MLP neurons of a small language model. Each row is named by its layer, matrix (gate and up: input weights) and neuron, and shows model dimensions 48-143. Each number is 128 + 32 x the weight over its row's rms, rounded and kept within 0 to 255. Numbers have three digits each. A neuron's up and down rows have the sign that makes its largest values positive.
After each neuron's rows, "fires in" lists the words (lower case) most often at its 100 highest values on Wikipedia text that the model never trained on.

L2.gate212:126178079176104142106172155115150154175078179166155147122115084153115135115157176147117082183099087111113144090101143148126118101109119089117065112103107130151115146156118137076175085182148139172139091190099163146105143143114138147121132113095105059147114103135150084114159110120180099144
L2.up212:079147093139116127073113116101115117169144192103129157136119159101123188108239113148139128131085124117100171161109131121146169127140072151121138108057134107161116201116115127107187148093149107199162089175087112116131191105104121168100132157120118093067177131172182086163110113120169133101
fires in: "has", "established", "term", "editor", "auditorium", "edit"

L3.gate583:149132109086159067129168106126099130129179140195179149070106060153127103124143104089125140124123150218104138134099117087194130090127164151066080106152173064153091112181091150169132093173077120079099143148151111078164087159091152109098084111140107110172144136143138096123116125155076096091
L3.up583:154130078139122124086132081165148081117142118177117151096142135127158096135161137107151140153122169188142098121175130108149114080116134126097106096112146128073138148155128180155160147190071100150114136151138143065132135082087106151079118119145085123186085092142145106105135145193079114119
fires in: "after", "what", "although", "though", "thought", "whom"

L3.gate277:144154087138204219094041127156102118095123128139131177111171114084139160179135098131170115167137132080116129168165089131106102135159131126213147201156156114104101117171115173107170203130134094133089118150191147127130134130131098144122153081141116124097082144203101077162119137118141157123
L3.up277:085233095076164112173113130100141136144101108156129085094172115075132192104157155066089154178159156144074097098126110095107118134113104140189155129171186082147142094172117089097116103128186139126119108110110111106136150173140178120095110081161143122059103143089077119105157110146149160142
fires in: "they", "it", "claimed", "appointed"

L2.gate515:167118163134160101158180131099116125113127118081067169101177133120078179150163125066127076109107131091166123147094154129106137115112103078183088163157130126165088165144187135120130168078101111190129121154116158169152131117159091099085180188094155130155149149215115106120124115182213156094
L2.up515:139107130128114170126131119121177131150064096101126113117133120143157198089158133102180133157053142093074179110118090052124096128149117130061121142161137162212088154140174147138154062067149109120156184136153152094152096138139144125090184165164078098110147137167153122129115126131075103051
fires in: "world", "university", "december", "year", "people", "russia"

L3.gate223:072149110134127139136118152127123080142177098119140152150098143116206151160113149126101104135168146187096188115198143098175102112113172129153142120153113121073165070143100117132126105129082095110117087145142120145131149125133119119144117093063148097136135166111068122107109166137122174081
L3.up223:133186144110212157105117145101129178132143118141083134099119159120124136102147160136180135151111139152093111097099134163161098131123129109177065106144122140089145125172146077156148085203068099076082127182143083100150127152083095164121128164085177057168158119158090161102140131131184160145
fires in: "an", "another", "angle"

L8.gate447:154160116108096156173131166221091065159166101160079156101107130116110109110141171131111147099145102205090134204142112167136144169093112225110099124146110096109135120149131083118131123115102192097115110122167167157138099162108153126109080086136101140073162072162179112214158102170141166119
L8.up447:120149123137135144097134045166116119198151168110156105092155138060163128149112176148117175175118132186097088118156200161141099157096072135063087168122123159171160142152088114111189140187147121153185108160151161146137150169089120161139079138172107108118080112162157193135160093096121148083
fires in: "that", "however"

L5.gate241:153102159119122099118133140103069126124174106090057095167189144094186168056128169158147101153104087149116082124134082105118179136144110089109141161112164146146066111174080134208136097146162132064105148108150133142137114176091122167134118109149108126152140109120141159146141116173082130139
L5.up241:129112123126175170140090146119126111052083053146103124116109147126140130088096135116142095177099164079109164130175207184130123117168082188089119088153109154126061154160142133137135095131112111113117128163166147118157150154068118169153176120100123141090125125062108098133096138081164101156
fires in: "all", "both", "each", "those", "only"

L5.gate457:116103129160103130184156147175137134093126160105142151099127161152129118143158168183146107111098101064173127119078119124117074120077204135113144143160137121140087022136215134171127117127106100153104087116139140054136206094120130132139121113139093109107133190128150134107162175192198122144
L5.up457:092123130103109112139082139103135158136192160140153070150099182112086134178176092158159102112100194153121110154095073155155122068152116126111083116085145141205170143161111104063166096115096133135107106167145147148104124117163104056141128139139125146133166116140149105149165129110147120083
fires in: "of", "private"

L8.gate477:148120106106191146129163091087115180148172152076109088116143210134107114147067133144139120169151102114131114124122124125149105162122086099151134121138109145115078131098177129136193150087123102162115168129146156156157128098101137117113166117113133056063131151107170175153103110110165080103
L8.up477:172146128135147130158184146182067116118142157131088080106061135093117091141088089156107154103141109133115120094108105147127158186119121116126170145102056075108079184090152122091150126138123121160112158154109156139109120157134174091122168111103159129090161152176129181119080112111182132090
fires in: "can", "to", "would", "may", "could", "will"

L3.gate458:120126118140093103130101144113118107156132113143121092125106110182145115119054121093155085065138079166155115120138133107087062126135121142123131138190140157166114119103243063131146120089119103127081089165168171128156083156114123099113147201105078087089177093095092194152194159098095139127
L3.up458:108193149120123062169123146082107102106119075118097112087102074137162143126159111126139103097062180141127058181169172105088121131074044167172076102102168152162095139171128164152144084128158129143115105156112138124071114138142117082152147118150129110092136107132142160166159151060157102077
fires in: "early", "time", "personal", "foreign", "television", "prime"

L2.gate102:113049141101131121197097109125141114165195058155127166153158164218141157098118171164159122087117158151121132150074131088145103061129137169081110127180098097106096075165133117119096095135140137139146117141197129131149135112164111102133110111173209066136150117142170135094138093160140104152
L2.up102:129160152164090119108102101168148113140123151072096176094120181120206138115135138138167173153119144118111158170085075143068149138116080180078106191138104158083062143103102171064144132136136189132117101163170085202130088085140113140165119096183109122087165129147127178167077087118170125141
fires in: "now", "never", "considered", "how", "below", "know"

L5.gate575:093151123132108108182182108134073079068159157150153107151113113148152225146114136132156053165151125090123147120147092126093134165129166119163056083099178129151098093120174147044103170103083116115091151064098142071106147142139140142148173081161125114137139155150129148182111083145089106193
L5.up575:167167142155120131161140123145086169168141155135187138161125134101110085167173099151161085135077139141162151185117147162123109135111121073118097121153113128188102081054091112131153133128098139073134202151123139098171114108087135144112135124106071196130175082109099106166123159200116155153
fires in: "2022", "2023", "2021", "2024", "2020", "director"

L5.gate423:089187123154164151087132165145117091100154093130092223095147106176105121129103084155127100131125160158078101143205114125066146104138134156136049128150186134114092139162101151191126099090152111127152067135142106159156100075210119138133147132135163154124115150120106148195198124151113095136
L5.up423:145137161116121169130134142116155115140135081149101129172176133082171123108140122116062127150129123141174180151162200102147112088112103056091129124161088129070152096106117184137141107106157094068095149145130161133156149151082077158163127080096084086136086129093174115102126112156139139118
fires in: "one", "some", "every", "that", "each"

L2.gate377:143168125180161124139145125148038114091137108127087126103141132114122152107180116157117114088166129164126096091138123084159183109124100167132089216155092137137155170133094094139143072148095085068109102137049210121146098156160108142094089087098142148093150140165127168118125155120180088135
L2.up377:114176189134124166107082115146141135134161110186127083110181163093171118149221135083104085146110108104089138081138114092183156086132110124104121133157126123151214121080091164088078161117143102144084101146117146106113122095167111108114134122084127108123159174175096143176112135072150120124
fires in: "that", "this", "such", "same", "one", "influence"

L3.gate564:111106117120142166092151165127156124126093159163093100134136164148130134086174154167110127125114148139079170127121118130128092140185078128126091148174178145150132084131093186108111086172162139097125178106099164082125104121208087143128050061126176123077116156134118138071089185135146170196
L3.up564:102124117122185133104087186110170091084124113087139157162063149130097115187127130095052124186119138153128150138114096115112085153117103122133104143141111114122114161136123167094115101159148098149106079160144116111167092130146147104177086073060101134120105157119120146143143137118173168107
fires in: "two", "no", "one", "four", "each"

L3.gate296:115169131158139150147149151135142182140103118158150121092126107091153174179093149144067148167123132083127142120143124115108069154146069090151109160104130147107170099125125115139102077184096161175071074136154141166149108154142110166133096169131139158117111123126162109111163120152136178105
L3.up296:153151143078130174151106163106121122127145181139117108122182129155141100105119085146117147114174138164179096114124148136192181175106112095173072102088164173105117079137113162132147174161235087131124167124085132121078155160086202115078095163097139124107123200120103124129149106125085093150
fires in: "built", "established", "appointed", "formed", "created", "replaced"

L5.gate57:173100191175122074176083153085147113167146112170114136077216113060164111088108110117110184166166113135120218095112091146122097095152175084117068131152160138111132122079099098130174124150136122154165111131113102118151127104086157155109091136114106148139106130117135081130096117161072127081
L5.up57:134108162154112139187149118089120128103187113176056122141125096123139108079116094120071093147079138186076120081142110088162150154124170095168123092153192094080121137122096121097104102121131158170130160139129154172074132085120195166094132094164105127146135139161139166128176166117122129095
fires in: "city", "house", "district", "county", "state", "chief"

L5.gate228:111137117153119183181189114169109117123092184188146164094153111149145123112151092096091116109179068103131123088080144188167126152104037115175090092144181120162150186156149121129130141102074174137110126150165151100088135107094110156183115149184127141153099123136170171121182157081131144155
L5.up228:150096153169106151136105140108109165141186157158104113155130142143140131108091114122162152138196145102178138124171106126137136157066168088150133130092168096138084190145142117146116031122171177101107077147149153124173130108168150114162057145158138141112103143108159116135226174107109153132
fires in: "to", "by", "for", "over", "about", "until"

L5.gate622:102152063133154105072169123190127142137154175105174126146145112165133167111086134149146112134131158133065182176138080174057132123176127090140143112131103098129092155157118083154139125157189058107175114093132138173096173136137180142181093184127134135078189131165131095137099148136149138113
L5.up622:124111066153161100115096179100094171111139103120119092181183099119134149082107072187105098103095143074100155158153061170137173136180111106148165088071100163153120136179117056121165177098116106146111161147113142157133122180138173085101104124134128072105127120170141129131120089139151137115
fires in: "have", "has", "platform", "together"

L8.gate533:079135106093112142161142105162091098145160132088120119152132106126131137114118067120155132167197164097075134153065128134148116095158170133104128091153143112136085073138083078183115126180116106109158160097160116110131169140096157111095099079176038126079088181170123173106177091171116195168
L8.up533:127121151159160109076102150087159133130114107164120131109097149112116160092062111113093105163068078116082160130133111122133095149098111082164130160167116138129125106122111112150101117158124091165187094124089163112166103104150139097152096078124122113145085226105108125098108085165115156088
fires in: "a", "available"

L5.gate21:117124145130155147074144148140116178109125083108094141117110114068150165129105117103067099143127203110176121158190167147122122090161116153138122141133117131081160182151087175080158165125141101128097162113139133114141136110087169100141090108177068109103100159107147121140186101212168120133
L5.up21:092063069156117174128134182074088194117111103151061109157083130080103116125100144129049101128148188128138140132207105110162113097104134111144119102094137041146161129161101143122134190074137126128118139139116107154117187143106112092078089120086126148094144116093140091175165110148111121169
fires in: "first", "most", "last", "only"

L8.gate630:168163131122087152106141079142141126128141108190124120105195140122100125098155149063106078118128124097118140146133152138136124098169105157029117100142173135121127109102109153189115138106092196110069104113169213128141108137167139152145207108086108138100132083161196111145091054128184178124
L8.up630:107066117043104130159161132145127148122144079118129155164136157121096148092136117070123082135150098057143140110096135194160154116114141113148058127197180165172146100173125040167101145112098129225105129103132157093104159072161096127110141141124094116127159089150160089108163123174117146166
fires in: "of", "inhabitants"

L2.gate604:107103101151166153137071088125084139114129087188126087158200093145089133121120111140144108074144135177093110121172114108132102100127102045108153148115132116174154237136095220141106097169105159126093084167179112138162097087094176103123157168149091110138143143121135115137150116138084173121
L2.up604:143156109086121154128128118159074158116132164154131118110111112179126139147168073137157147180119143137063142030120145138187065114166162094139115132083151126135122178091095158123172117134125144098113098163117096136126073179132157102087164105106081102123191102127136103131116098163103073140
fires in: "as", "with", "side", "though", "this", "those"

L2.gate372:150163108168145178059086153174113119121121124158093133114129129093104164135164121113165141097140108142100077152126121107087078086153107084114193175133095139182142118168096123075135134146096172137071093111124112142114110113071141114128112087114127199108124156176080142080165168061134119082
L2.up372:192106113141080166043068164144119096125133068160095091075207113153118115156129137166113100104090098084057037111125140090109101116101154092129113159126133129147137144084110126132150098146125136080139139117103124139059116141107097165113089126141079184122139163190134153102064138124147161092
fires in: "each", "this", "her", "his", "eastern", "one"

L5.gate305:125117159085128168177141125167099109138082224061136132102149151174140105131158184137170146119141144072126136121088135171108078157099160129142075083104161153168137142155174085160147169161119191130129110150168133140104181108123164165166119138066127164139094108134139135160109095091122048173
L5.up305:149126162094145128167185164139176074074146171125140075096195153159156131197149150101186135093135109089149171123089103159157098132081112134107119130075202163141132128120158075142124161163128141137130116159092144100148159119104131133172122163096074105091129141121139126128165160107163092177
fires in: "of", "from"

L3.gate592:115172146139124116143113169124153107152195110101142129137198117122145058093124175102165131093138159131153070129100185115093086136129144109197092107114144116154164125130128105125150140054150103115234077139114134154100099170054086140138129193120126101096117178176184149147147190088120097117
L3.up592:052119133096104156064118127129182164118085151136170115123149102117170116045171064111190110111113070117129127112207129095122114176185113118095114154124127147122147176145108079164142126084145163050115117169145097125126171116099159121128160148069113116163092133176170181159156117099140059141
fires in: "michael", "christian", "brother", "macdonald", "very", "lord"

L2.gate239:126101163167150152104098147143130170105076093074099099163128106209109113135120195161099120187190060112133099141145130075109170096122113095129094188150106104129110104128178106171029108096128108077089087120115101148148115130086106150128117221142109164115167077173161108139133167189112145071
L2.up239:150134113172072132108178094099083154081130117162098177139153094141093094104101166034162134092102121059087115111132103142122187133189139141121105123146096143156119140180159117132123114106142126092105096061032146096072105168130099130114102129164149126112105103099085125079133140180159164193
fires in: "been", "both", "london"

L8.gate438:051186038123107134171142167174166145077103172106114181100161110128120122139100124110062169142117138128120119100109134162187145133084111147164107125075107085120090191136136138196091124119090153094154126146136145136123130119178112166118137092102114143171065164127193135110099194102063120103
L8.up438:142189110165078141151104145101086117077156137127166133123104138153165127152104091137118124127127110112158129143157156084033130111111094174108174129124078112078132124146171084168168068110105144180141172161195057186129191121130148140165178114116113147120127140160104041095108134149113038115
fires in: "to", "not"

L5.gate346:165163141203087097093133139153112118124083164157181139144145125099121035123144153149078096192175087115097111180129068098139104132167124148126150105092155159160120125203075092117141151137111116169151123156129151123164163126106123110123186150088166123161170113108179153119129117148133123110
L5.up346:165125106120092092082092186100114150159131116178120138140156153113140100175158142131149094139086116143121149144189127116101096172095183094162107090089186141178133076112124140106161130139162135141125171111152165136159106120099066105095163130118161131163141111155193135102132086195139158161
fires in: "people", "has", "goals", "washington", "women", "place"

L2.gate636:170099091199114034134129113093116111182142124125110128129168149102150092085168150165123158104120132178136177129068119136130117139147145086191119118138099118196078089117156180087082123162139134093127069054176114118150080106129124094130154096101061104106150170146062101117105127141141169153
L2.up636:119128076141174135162159048117123117127135146108100125104188078136081143123148115141165130146110158120082122117152144137193121137145150115079167129133181177128176124165137102099098114127122143093140101146091133186176167143138171051130101202156099152146172086099119138154173140158097185153
fires in: "date", "race", "run", "face", "runs", "riding"

L3.gate105:153176095126159177146172126148140183103154133137182133199098169154143096159111098198127140131178129113135090115072151150168131093166104122171105122128173141080101084105146145134137133128087125121080137155169125116141093121119139154114194146155148148116086141166122089174163128174119144114
L3.up105:115159114154162168150146086080167111160171190154213094156065139143179145130066111192150140153166160124134110129120153129135093123124132137124125143129164045102150147101172158120138187103134056105065105152135091085156070093075121135141181132142114150058121165151152123123103166145147192087
fires in: "of", "with", "by", "the", "to", "fellow"

L3.gate337:127097145121153112113161172173134132166153140152127144163163149147126059147157145117191159149106160143126145175057118066138176081090048137161046187106200132146149071132156149110131114140093150102094148157143084133135165145137107140142182159083124098172141099137086156091156105154071094152
L3.up337:053156207096113155112174078124129081124124106125114126161126124110129129183158133105154116200110156165157182167192122078103175127118080135084120111182150166118138073157195064147096132115168114157117141090133128119112174147134130182135106130119110104052124137099175136111102100084115147142
fires in: "of"

L8.gate505:134115081096122186130094191082117144125118070139180166168108088129117164119164154141139125141079119107098064184143167165148147080112189157133211099088182120144147132082094114084076094117136169152091138131083130069126080147111156072075123133121187111159168148148103141156143121113084109084
L8.up505:160139103105134175087062154094121123149134107155099130153153127110118170120126168132124127101092163082115146110070140114120130106202164145140100132043093125200174084120092076091100092083151127110084130068144123131136100131171066106132123129129138073138147144172140133049147109092113107143
fires in: "an", "another", "together"

L5.gate471:161061147160117132118124081107060157089187135090161155167116195198173140129114127116084202125163112164123125124095148176114083131099124140083087127105110151146083131156120119131122111146145182132145149137163073078120136161099136109109114137133128127150123106210111069204148105157125131162
L5.up471:177120158183146096123109113173131103060141138149159124192110113196167164114101151137087177152098158128122097102149122150107104115088105146170116106124146097137079103102122165116147130177121171137128161061114095096079132181078147138165111133153085072084202164168083153165140141131062166116
fires in: "what", "white", "whom", "whose", "who", "this"

L2.gate543:113130114087130160081079149134146157126145127138113141082126165107091149153133139183134098139125080133093187105186099144089103129170064191206134163116090175127182102174075159125136087113122181129122104154115130120130138095123112065100156109153148102147106082166149194082139132153108134148
L2.up543:098156087075074184131127071053121163122134108141143172125158099123147134168139092124109145100138163122148141144127143123145130086142099178121212078116125121159165102207145108146165171120131112162124136083072123079142124157110092146148156132165115133176099136110152130102142126094121103147
fires in: "he", "they", "she", "it"

L8.gate46:121115070103079178088121102112096097090150124114107127114082107118175094147052123057088136144143134159116146112074095136126112126132123129178125141126144103213121121136131114158134241163139131177138101162098147133146154165137139131078103111129105132110060142149104122146167129124086072160
L8.up46:088133103116104139066071167111184149087092129125076129153096176118187132174122115102183116179134153069132156169103096150095173119136153132133134103152135128150107129121151101110144124174091084080147164128091182115131112087137137116121128127164146142124027150141100110143121124154167170139
fires in: "a", "la", "available", "von"

L5.gate160:125104102137106157155082139142164102067109166141129163128195158124146096079104072175104104119189114084117073146081133138136187155129098126103061154181147106074139180125113165112161127140125122093084100109099124146107116161135131150110097146144135160164177125127128054156128143148095054121
L5.up160:148099154152080136108093150099153098082121120131135117095151114204208129108066145091137116095125118097147095095118109124178185161151103105135083153122116128127113214141113188175102106153204124075081148123145125138192064150128134123205071130125099110108138116165150087158088173173170131122
fires in: "to", "with", "by", "founded", "like", "joined"

L2.gate424:130129160148135155135171118106160101138054146114076142136064059126109128138053120155118136157097095135162139202130167107116104122130104165098099181117134147183126112150152136101099122191115141151149124123123148104172141110195095198130161058071104095120129083147146100170187142121134148095
L2.up424:126086138148112141113202125116094155131116125073071121095101129210160121130079163056077113115119184119177084148100157081190137122163142116043107116103140181094106118127115120128135174145076049133151087139111082144111101173211137180153099134125132100134129141152151105123194118065121112088
fires in: "in", "investigation", "involved", "invasion", "initially"

L8.gate129:087067157118153134118152142161105071092092037101070176112165129121125115116110139154129090095114203114072093075141062149072129115151075128088086110145139127159162171166108116103162199119154105129057073135124156073115111126117118136150088089114111092175185111098102093151160145148171131095
L8.up129:145107058142106149130142136151141089126124079095132176129147162107048131106153147145152148120130165068165173108188086098104112146125111123115111055179174171139140152152076099132104186094103085136090115119090154086156134108126142061144131082125106070112161105114101151160144169174144144117
fires in: "new", "of", "england", "south", "financial", "island"

L2.gate206:164138106143139105187111118151123130090129096181124057085111143116137150147109185061111114101133087115138123157126148106143102017178138152106120142139102103155129216176127085105072113140116094151141127126154159104103122092161151126099111172136108099119117108177179112162173085117095188118
L2.up206:187115145182142135138123116157091059140159097100155064152141146122082075135124148119138139119171088142139112145139127106174113086137193137135126156108138151087152066144066136084210158164168099143116095081079120187145103145138095138126071146123085100113169122217089064178172122183125138122
fires in: "that"

L2.gate429:133103081121122129113077078153058112083128136130117139118121159171128130180131145136110102157114113189110141167131164120134146142140086160164143131154093150131157105147067123179116118064131122144108136147127163105107116179078102137089183151148109100178144081157145177109120069149114101121
L2.up429:141113142121164163123119088139106110057165143064098152143166065124111144128121150137117118164140111157106132103169169066099133108159110196160082116160138089154114181160101091115142119099119124180069109144140156157137059174111142109125160138138143144093204145149158155085150115132109110151
fires in: "this", "it", "his", "its", "whose", "the"

L2.gate67:112136107171149155122138178121133106161102148093092119098124138099151158140174082166147115129102159143179127151181148127122121135086138114154101150113152124042149158183101108124149119160106145114125106110122177089150097123145106168083180113105136110100154104070093147152186168167149164181
L2.up67:201126111105112135163121077077094101150136124121105089103152123162139172118127133124149101135101119132191150121174146049082137045169100177130057147140153141127165127194170087177191093123083158111112153130194143155141126159110129096148140121093172123146173159110164156126117121146132147184
fires in: "also", "most", "often", "closer", "only"

L2.gate627:098161052113103100119173102104166133170145131155071119170174150167132130125160039113177087186064135103139089093142077084078143154139138122115107127100102177102132125081114147139113141128103129209140101108120113139111169129179136139111104130053083120197177161114099076108115071118098070158
L2.up627:184122115048111097118024130085118124079109107110123136137084105088099134110128156107105145114192101182079165151186170147155096162105163136189140111115142133095127142192140188087122053138137147089127093153088100135093154172109129110145096141119119123138150149144150156095112130165122126052
fires in: "a", "is", "was", "history", "an"

L5.gate34:085116116146105098127168155079121184114125082173177186111145178135085100140129142104147112136100130043160159149139163095151127089096139090160099161110187101113151126129105073122150084121096195116123159140175130148157129189109163136151156151124143153098124165156143115123127084103133162156
L5.up34:138170152121090093113123150136153129068198137103153061184134085110101198123104142115110145204191162136155125202139075134082113119140113095106133131126106097170122162130151131077127127145094136111116144154147095121077134148118139129122112106033115135153173144121140167153218091191098185175
fires in: "may", "april", "june", "march", "december"

L2.gate391:095167174137112112063160101134169186102201054074086137108117124141192083129120169123098094136140039117100120116085121181132136151140119168153126134136169111141185170120183110121146071158082168156097109096178135126147117193069149126084149117190139075136179091182140204082122121082190118128
L2.up391:133106129154170101124162150158141114132173104175114181137098091144155153168066104149154082081137092077146100150120134146080158175052078114145140150167159168154157215099204127132141144129103148164150139119104124153096149121147147124079125216182171092142115107164156171103147135113147124156
fires in: "can", "who", "may", "would", "will", "you"

L5.gate310:092177135168104143098109094185118099144171167118098152120089100121155111161112129121094133145178141161187099099089107149112102158116101115128097138147165125119105162126101130112142103125054164169147178134115139081142137112056096162133165170082095141112087165098200149139135149113168145145
L5.up310:119177135173156148150124127125085115133193138148065122185098162082173065177119141135084166162139159153131101116091113160143202162163056164127083132148148140150099151087122103072158115117089084084191117154134146133112218133185140178074164110110154107148119172093090154114125123123170147167
fires in: "not", "to", "although", "illinois", "more"

L5.gate78:186130123199092100171148098077111169127064056148119088107140110112177143123092119117165120139105129133153157075152186216089108124120117140062185148093157096159122121133120137171092084122111154097103139142116154080150148167128173111097113107125071143080124182122078102101114118128129184095
L5.up78:148118101158070173155125128204083149088082158155137103157113119055161144210130205154157122067130123140094121058107124137091096164108151087124106133121151137127153134171088126191133144139113190086110168140144114139121160146103086133157095192120094129093096101141100088154112177132115170130
fires in: "third", "first", "second", "close"

L3.gate261:098142067122118125138210164088147116087089158150165124170107151097154147112115127133119104207103102139149116063135111093111152130084131086119100111117135154159125092131156118032133139189091167187118160119120141138143125138064130092177083124161182148100136141087126113155111246139090125154
L3.up261:151158139063111091146129115145094101164065171115178074132187174138115085089176093188075191174123094160111114127212119192152095130160174092167170134071135154136126098082130121111126167123130183126124116134096091102129129132114125147135185078130154078155098090139092146096137138163119134139
fires in: "performance", "2021", "2023", "2022", "2020", "2024"

L3.gate558:180154079139171171094093139202073075073105106115104108153174160171152128126117117134144091189106124135126170131155176183192137134106138103100143119134123136110153119150119144127087081148154118125061107123131135106185191124111118129132130032074156123059127135101092114111160138108161094091
L3.up558:131066092138139106127090198084118113086089046159088144185162103163106146128142124140102146152168077130103112157141124202103145138128092086127152122157153135132166123104133146106102076131110093197199083135191135050140125119163113141152112126081135141115123102111079131114154114104152137103
fires in: "each", "every", "eastern", "one", "education"

L3.gate562:142064085140090105099131136118129141114078092124084109187130060168155128105113040135103107101117152141188138124104056126129146139128146118117073131089135114179163102094136152122150176183105148148076103134129104116058137155134198090132123123130105117198169093127140119120134149136126089156
L3.up562:091119121085104059113141187098147092128109158126114116179078129123117139102144163158101153164157156168176172108084085071103198134186120118069161090198171133110151110139112108146047136090086096094112122151129107129125148147119159105119110113091126122131120108075136188135102130108100122128
fires in: "of", "and", "expressed"

L8.gate325:152131128119160142156142137155173111129101143097068096083130108142158078091146091112091136111147172093126050138056129114072127122135142107112151142081143160175115164118136155153131134142105197122205096075138161127127141126149160139117082150145107149139173130077175120156112148113126150167
L8.up325:145136125151112134218128172085101146099141133174147104089105102118155125084089142165113168167149165136140159085108142147161157177113113059149086112100163090123133112138139148087139113068197126161085114063116157156113065095068110134108097185174158144111108128102075135165081162116159113159
fires in: "in", "for", "to", "on", "of"

L3.gate66:171171106124160131095163094170138150099168076103158178156162126097092076103124050189121147166083114144172098074099112138117170142117153110095081078092163135126116127103121235123140117100140141109167136080084119094084124067088147146115165096138132117077151113093127133084102113167119157153
L3.up66:147091156113157102117078125119177114175174133083163134127151157122131117101099093151092129153077125151140069118125079149102172121173123045131105120089112130102140166125197158088164174188140075107182097097110162145107120093132162111119133157129161103083132101048151056068167140150152163155
fires in: "took", "chinese", "take", "seen", "came"

L3.gate231:180099138124127116151202113182112091092133119133147126103102164142130101182142119103111134179123170102135158147081159078146099203171133110117111160178180154101139115077090126101112109111086136074037118082106145098123186114161105152160129178098088138157134113135117087092128145175114117106
L3.up231:097103159101157093103093135117124105136133163122129160140153117154135114126103138126172090154145147153137106140158092095063119109172140138131140063134196082135155111194129124121116175081135121114143153143152152055108100144144150203128117144095126074152105113107087111161137143074061100173
fires in: "of"

L5.gate361:131142159151094111085161129147108176076174103177094071136185150120112144109096157087142178080109128152109157120146129119116116109093107131144139164159102143146118140113092221223154129187105158095175109095137062173166084150132105150147143186164168115157135172196130136136098171137162124179
L5.up361:132157084136143129038175160124136153080133096098097109150160147162052102099143135100161128134167160139095125144158125136088087136137078166164146139205133122107135161167138140121150187177072101158073105126153103158129127135111157142136146142117107170095155199124130095148138121122114159151
fires in: "may", "june", "november", "december", "april"

L2.gate111:138134000061142065097147183107175103095107137164079145125145102164112131142164120097078173169078149115135195131142125159075102117125168169101150145078167090128097106087133126096145105089141125099093146147083097133116142137111142166146120124056117130163129139111137132131126116129068160143
L2.up111:122146077139132075158134054126212131081062118126173129099138131146140066141132130046113122165045146166126156086141141111078156113092116142172107135127152050079114127079125129085151079142083168095129134106139100132087117154158143149126191049132162139128183110132095090142145105108150147133
fires in: "is", "was", "azerbaijan", "algarheim"

L8.gate185:124091118119085128140104134135125117115137148116115080087123169124124123175099106150122132122191177108094139123115132169153096186102118147173082152119126118140085117088126037127172094098127159138094135124105090088138131135100142103119177142122159163104120125100156157123139171126157112110
L8.up185:133138089126125132151148125123103118123163169136179139073165145098129183137146080124101111121164094140102160154139148211136090110097177097097173137049181119142084094150132132143144115127103132119058103162098145110162141123134129138147159146135093125133163115104162147143154161141126114205
fires in: "to", "onto", "from"

L5.gate41:143099077148168148135103137161136122125119122120084060156124139171174160128103119168194127171175115170111142170106081095148150129101092094097112104064148121132094142160110073163117115069133125113095087178131048121087154156122123119175158147109111072145129157108068130076177175165099171139
L5.up41:192101101111108129146139094138150142094062116134101071107042116100134122116157181133120072109123124124161135141134096121165129144084077087106133117146114141133125062160107136106101151130116106117149119116129123099081157134101125088205144165135106120114096155059094138071122185192116132130
fires in: "first", "right", "third"